Weights of a small GPT-style language model, trained from scratch on English Wikipedia: rotary positions, 901M tokens.
MLP neurons of a small language model. Each row is named by its layer, matrix (down: output weights) and neuron, and shows model dimensions 96-223. Each number is 500 + 40 x the weight over its row's rms, rounded and kept within 0 to 999. Numbers have three digits each. A neuron's up and down rows have the sign that makes its largest values positive.
After each neuron's rows, "raises" lists the tokens whose logits its output raises most directly, leaving later layers aside.

L6.down778:580475437539526568469478546453514481501519571487586536429499497531463539575498528424501509573525382507496512517450531504496441480502528472529497472456504496475528450437505519466456558569485446445484463517454514537463512487504524460497545547528546479482404507451453462524440448513467516510441482449486497518558535522473449519501477468526521512560403433481470513460486485478484503438452
raises: " end", " corner", " time", " direction", " ang"

L6.down963:514526542468526521514432514514519454496513541493516606504456476442479467432561519448448503507410505541476538566509446512531511445514529487481451492485459535575518427500462507495483468512551514522529524532486502518530562434479490541499465528562481465560492556627499535536508535496445491475430432523477549536500545463439496579487446531514484509549420503486523492551575556497485524580495
raises: " include", " are", " appear", " songs", " were"

L6.down2834:423536547504467479552494537501501511524478553531473463476490576499521475506495557466492495445541497590480509586465546446472508458481423539552490527458559493462505487473481538547454476527545546528511449474500498478482492519482526412529489555470487456499449553477526476544472488532503553475519470501499509531519472442526566479475533434533507551462467442491541523577653434445474509496486
raises: " it", " they", " collected", " awarded", " earned"

L6.down2832:455498526455433458478531448429577480516635496561507500457506535450527470505585537559555533531482431456540483587555489558562519453515558550522522531533527509462494459462452538545492502532449524491524572501516475470545487502522574550510472420591499496460524549509570496495478514542513489526517480456490563464490523505521555498433483497455563503525491486466525467420511403441473446506403
raises: " beating", " featuring", " using", " placing", " making"

L6.down981:415480452473422451516469507543431486490563524498516571506533432539545497510517528561469481491523440477544400528500501534525472517526504527519509498550533476533556498464440444482533540496515501490507436514566501463486534479528547480497501469511563465453520469578473439551460514564475459567529481482519501475482454460456413465407444531446465474462463512508489491501496473473527510452456
raises: " being", " becoming", " having", " ending", " setting"

L6.down901:508482534487536451466466491475508457421503482519519454602501511560487555448519525396523477494549425463566517523454424499428484464576497433455541537502586550481581549467520440528513521492475481503460514441468438533509527479572500568524501469446438504480499484540536479525493509463503515488537513580558486565552463500479501482485475497522522454446502418522486515539554511488463498497489
raises: " “", " \"", " '", " \"[", " ‘"

L6.down999:507450522539491505435546396515484541520440466477471538500521550597561401502478538490438519479511469532485522447489524539517536432581500480492535478444496478497545514479540420579498509500465513457456514494505496536422485471555542539510532472442465552454454475483491520503480509460526520518505541411538455439511504459500543512465461544505560477473552494565478474455484462537485426446503
raises: " here", " at", " there", " each", " outside"

L6.down1719:517535544471571557508529479484496444600495513485539520511496536536476524562475489516435494492515549595521483521493485500473479422543468440533571487501482482506481498537462542508504540468540510535487531511486523604441517424511453528518517489545474489522534434511474506541505508521508502521465533452589447486526574463547420486438465457475471516485468430501538428527501520573462518464573
raises: " years", " career", " seasons", " history", " era"

L6.down1869:488531480440520529553517551497486464454492577388542548463463550432546525520493533496545490533463455475528502507513542582486551527502506509467508499484464581484500499547486529470520472532490525469529471437582524442464493516513503553458480479505562537464517524532478549484597562544516462613485505563550482563447515550546508515552518441536550513509447429463516453478454487468531486489466
raises: "ism", "emi", "sis", "ology", "tic"

L6.down697:507489581509552494526462439528524469517489477524502456476470494497520515536515508471484519470540493502535457500514503499509470526540407552504539411429472509445557452486536507439457436420432487464544504499429515512483497514521475503505507548448506526530542490486515459498528451469437558567523464516501475488484475540498475511508435474526464460453471450523495492512471522467434516534516
raises: " years", " age", " course", " centuries", " span"

L6.down2730:486510502546520429488507428575493411487528512541486613532483494507511489557459491484481532492511453443466519491491501513499482465498547481467525459524516474489506455481466454466503447460539478419543497477412580416536474490509443531452512478552527498493573490449514517461499496482487440553494562523531447519559563461484615496485514534573578451454537506527558585562499580477487535580507
raises: " fact", " advent", " introduction", " arrival", " presence"

L6.down1465:523535581457419486526502460506454520546513465577534456540480479529401473494467481539529407568521443524532525514486554565536503517542467491524547481531563506544533468522468548504450476571547520469511483492409496488576503524542419522554491463481423530569529430534518496518525410566431534488515487524471468409516552467527435533511478537469552455550498531468459546540546574495488546478459
raises: " journal", " Times", " press", "server", " Record"

L6.down1680:517472557494518518581492527480493564548516495545475450461431514537466585491555513528508539459504389495526453526538497536501518487446484545520579491537510562538510470507472475532493480567456547554543517464488511502499464467478504471425523482458473496449522488513547502519539517530520490516535503499544542412534548497466477567474449520510501516510579446503559518489610480557450461425511
raises: "th", "am", " PM", " am", ":"

L6.down223:441433515451533464482331488509541486495485492555518541479540523501457430532504484441538481498481457605526479425549509489502548488520544541493491518519542470547548436507510466463515566494541572560499512529532454483595401415495562475491542463433465485517543473448444486454526507529518579517457537462491529507488536526567562457496449475466473569542561472522491506530475481458437489498485
raises: " of", "ful", "fully", " Of", " Agreement"

L6.down1505:441428496441437511497496517518486522514561529582558468451539455541557511445548557430530415507505490453539548500527497516507542451405495532615488498472529532475524455512473529481473504473597502531411502556536473493596397506507459518500565510485537449481418514528478570531465504552488472475507479528494459472461499491533426471499520573500456506497461478539491490501462541541521528517468
raises: " month", " week", " kilomet", " year", " km"

L6.down1048:474526428489479523509525580467484380555510549521462448471554516460517411442493523490454472575498509496500465501466474494485487534516527549546512464511584510532471480475507507542549515456437481507522483507432422472498474486412561524531546462500440491469531490526499564505567495492483488498507487484484496451471474460439519469528529513488422479460549527535554485548501478490505487539505
raises: " and", " &", "orah", "ima", "izing"

L6.down1534:513542427467482537494454546512483505422478543521480492509507497454491519446534515499593481444476593563518475440511505462467468591524531433520496469451582532455520539489457487516490494458569541560513493457553513434472483546546557471560529439568502545509418530480483532466462535471548484461539453526499496477599524524474500436512533537486490476531472484467449456471515470468488504523454
raises: "'", "’", "',", "s", "′"

L6.down2583:468452551509557527569463461562583548489518481497548485449551508440451410467455519500462495513480486555500480509515442487472515547489494496506569491510494475502466477443513541485498427563491570520539482479563529442473473475501530546607498530503449501483496521508583511450453527577575483544492519452491494511492471572506483503529443433492613478494498487498462536527559516563498545532542
raises: " which", " whose", " whom", " contrast", " reference"

L6.down185:528507467486523571517453492426485517468559544530435476454450514447519527443460503548489448501430520375427481539514451483411521479585563460544489512518492484477502458514497515499456513495536532502506516498498421494529530533478555458483526489541520493461472461461579538453504515450454480606566460512464457491514504460456500427429456434425470585527514619467519594598438516485512498546482
raises: " and", " &", "cer", "ily", "eal"

L6.down1922:539516517456471521448547616477536520525481496502533461542421470460449530515515436562528536497473520525516547428550501534446498484515568578461490461482442540540520511520535517521468539470481550581501500460552499531575528501552482496544555518478407554496518532514473580530521467497491513478463447446501535491455514611529546425536466498483415520444500492481491443422496479445482546428460
raises: " of", " Of", "ric", "Of", "urg"

L6.down1863:504482580441481446468467493469516500558448469462538438540476420505484555519540448479513474481537551488561493550468495518475497516524484503464531512535490507422572484490488483480482509454526492516528548463527490563517526434564506484518576434472472515474492471598516515423510477504455490527471605580577589508499507517493520524518487586503575541471559507429548446496482497486505479464492
raises: " \"", " '", " “", " ‘", " \"["

L6.down974:460494488547404491517544523452545509495598461484469500556408527561508498492570593525451502437493454525518495538452476532473514436459513489554502457578453486451526485478493469445513471521442531545464566546511510515465527459515488463526491458463521491575500539503542475527500559499498527507497450490495511521437460445551492500506477519503478507562445526476444498464489455494505512505497
raises: "ance", "ed", "ating", "able", "ments"

L6.down952:431507547475512417592512545494551573436488523530499497562416537447430534591436555541580506518520492513525436523442495574500477554501509493496476453433488496479439544452490544527419445440470496512476501502507509493625464423475563439554479560501463559498402441512468491496401490509471538522456502508550530485542486470582520505463471486460506506517508469536488434557486522519472454526572
raises: "ales", "ce", "pi", " Bi", "ae"

L6.down351:534421463481504459510514513450435483560502491554506473571470476456500505490505542465545510468493538524566468499547509433535525449576495474487508570523571533462470497487463565453482478546525496509549428455465519468536542544447483524500466490458508567428514473560513479524469571543610456475524522432548539530487535560524597477521571540516453495531502514469513526534455476515522467522558
raises: "izes", "eded", "ends", "aded", "osed"

L6.down2942:448478523470543515532505532572587518494524453437546503570480482519505508518544483469487455406542489503513533525439480460521510577546561515530539551500554476530458448444556524490503540522511446571491513519423493521579561513501585457549460491505495536449506561551504551410457470500546497499451505446515546477431499486549432509562452507510498520511486510501516472551503483522531528478564
raises: "ii", "iana", "ei", "ieri", "ti"

L6.down1636:554465491438508543508516459447606462511520458543544539575461498547496503480468509499445400590470464453506513510508469518609521500484534568498473496510474494502511468502469573485532520471423475483493540517479468491536464531516533516513528448507446453506506498594482556491534483586529524527564539435475515522474522518465585495536470451529492562473468475480453468448451562426540520487454
raises: " of", " Of", "Of", "ide", "idal"

L6.down2239:525500514480510515561439527503493490508576499509547516554473539530547493507508529492517460555490518482484531581531540423462461533441538539449499468374534545506391460529497481506403506510571489478481494540508570429479544501522508462474512572490499563521561512453518495463527452513487589408522486497529463536556480538499539451464521599464543475533517469486451471494495586533454476537486
raises: "illa", "aders", "ents", "ised", "olt"

L6.down1:588506468515459471482496454557537543525552535569501481511493504436467489559530496520481504451455533529437442501475531535509491490426452459500478532564447620451509493470500525584512476418505461460483491506463518566470477474520488557477409514499487463581557491468442509530437459531525462486537416508476485468517530501560434439477529457461509474505563480548509479538518500474503502438461
raises: "ence", "encing", "ante", "ent", "ents"

L6.down336:566531457503517418506466508526540578535506559460558488559480520500526433527506507521589484495507428513434475480367516497460503482499451445480537479603475467508489589430436492455538530509562522513447532470400476476450520472565494522474508482467509460464532518498470484592541488466491534447476493541434543465513459508498475522540475549525576481499531504497496494494452550434546507598451
raises: " while", " whilst", " rather", " whereas", " mid"

L6.down2177:511486503457558553572453464504503465494483510554573445505530482499523518494508532538552500549536516519490579608425567515548470515493472419542487456477447511514449470485507488507501500516506519538513536483563479543424580528504431468531473475547451512534533555527595552533485455538466469460480498513470488405507490499450490503505552594506480483456488505549518448487523493528456449538508
raises: " themselves", "ents", " were", " are", "teenth"

L6.down2078:571404592553554534555444556489508429509450468584518517487493526537451472550468457506465528429535514519491560487484505550519476436436573446577548534469489502462529431434425584551507502491531557512539522543462481528547534501475547544526483499517585497506504502477458476482481484502575535412490530516485535544511463469440472496520465489500462490452448572562551528513535523520493460431555
raises: " there", " they", " here", " that", " it"

L6.down2991:551478512513484510555474479576488520537547508566498508529523454542561531519544531500555505521522439472454506547499398543534491549471474582523506513509475490492489507507489397441490457425557532497489414452473510514483526537465414540527547519538502516431508472446481497476508486528484467516578508487475465539471493490466501516541482581442521536481482432467451507455466498522429534501523
raises: " fact", " presence", " retirement", " being", " shape"

L6.down2316:507503543485568559474504496552508503547484446485465505496483507579501501455585470456536542509457532526506466474443487509580549509506551431497406496468550491449479523507512530543530517552452487470517428518508463507532505463522490513479488549468530532496545505503571544505492464409558471497441529517495413466516469470495521550555583540489479541554454482508437484561524525570501463480612
raises: " while", " during", " when", " whilst", " following"

L6.down706:600520490517502552421475507470462483474489513460465496467468469559401410501604432460582534442444489522502479544476458497511515569517498548467532495573519549481563584431516425473478501458501466527493497520495493554536477515469486517477464589492459497503547483620479525552487484463515535527490489504464494472444492537453516462460485548481577497549561480479476522435460488512533523445532
raises: " \"", " “", " \"[", " '", " Released"

L6.down2036:429467440461526486559488552466506565501516545467483513484567502448520452508490532559529451520486553501475434461461475525507541453519525455511556573533490497473544463512476419452489508449549510460446494490495479588534442547491477478439428501514456549468466485480544524482539560459480519516556485441480428480479558471524459455477493495534577495568435551536526463480525503482504496474532
raises: " shows", " series", " show", " station", " television"

L6.down1758:508506569449523437452478485460450532529429487537497539525455546551469519563600546542468525501494480527517511541479491570532578545506551571468585487551522472505533471509518402523517518458478522426510453526513548511525456456500468487543471515451542555450505444474533502447498483460488458483462549462549453471593510454589475486458466557470456581498467525577477519446464519487571401432456
raises: " becoming", " reaching", " being", " defeating", " finishing"

L6.down444:539498507440531522501488502581515542470538461579465511507482548489460484525508497471498506461517542462440508534517473515477489508519511540437447485535499515564462555496503539494473484495472568421504489448585548466434552499509506523512527518506491579566490510554612521472538559495582514460526521606494566584490540500541593526543460538509511489509501525533507435527500491473517506444557
raises: " which", " charge", " order", " whom", " operation"

L6.down1255:586560501529537488525528460556511479513361431489496462563491560545512538521546509375560400529546494506448570511478515510500481440498539425513493518491486424418538502538466447492458476494513437560397544461515526478464511473532577482535471480473462565448482496549499502550520449537485467529517518518436476531471459526499489496501494485469468389483521458544500541493475556527528543440438
raises: " while", " long", " short", " whilst", " personal"

L6.down2986:542483565487454435472486502446578500528474490509581503521484531484527505535473504466481493486457466445546499514505537480472492497454558471481465492515515482522478443530530468429417433459456522533474467536438547475411393457552466476501521545538468498536536458508556478497465545518462488408504532479472543514502491425500472439554491504568488449494501534537516492460466490547541512542505
raises: " Republic", " territory", " world", " Kingdom", " Netherlands"

L6.down1290:581502513481499557542501501440496482518496521508430459436531485469514453457487478481493449480502498458508480502503490551477501564437451519542506490511556512508446502527542488544477520538543510466499554496550498510425545391518516481495446452572425523416412527439497472489512493506486512487448484525538479484536507542492591478515501519570458430557506481485490520596502514458489512571511
raises: " about", " around", " approximately", " just", " up"

L6.down2569:434558509466470542497484479447584477481428506640497535514476517574517468443464483543495459494391500492509602470519501494603515490473479472579512426449431535534548462455481508441477546472446466487544459484500521498514520434507473450495528512520512456505506433478505418506550559514515480602524607497526553502564449472506505479468528516467477458588532530500454479467496449477542508480471
raises: "fer", "ike", "ber", "ide", "hed"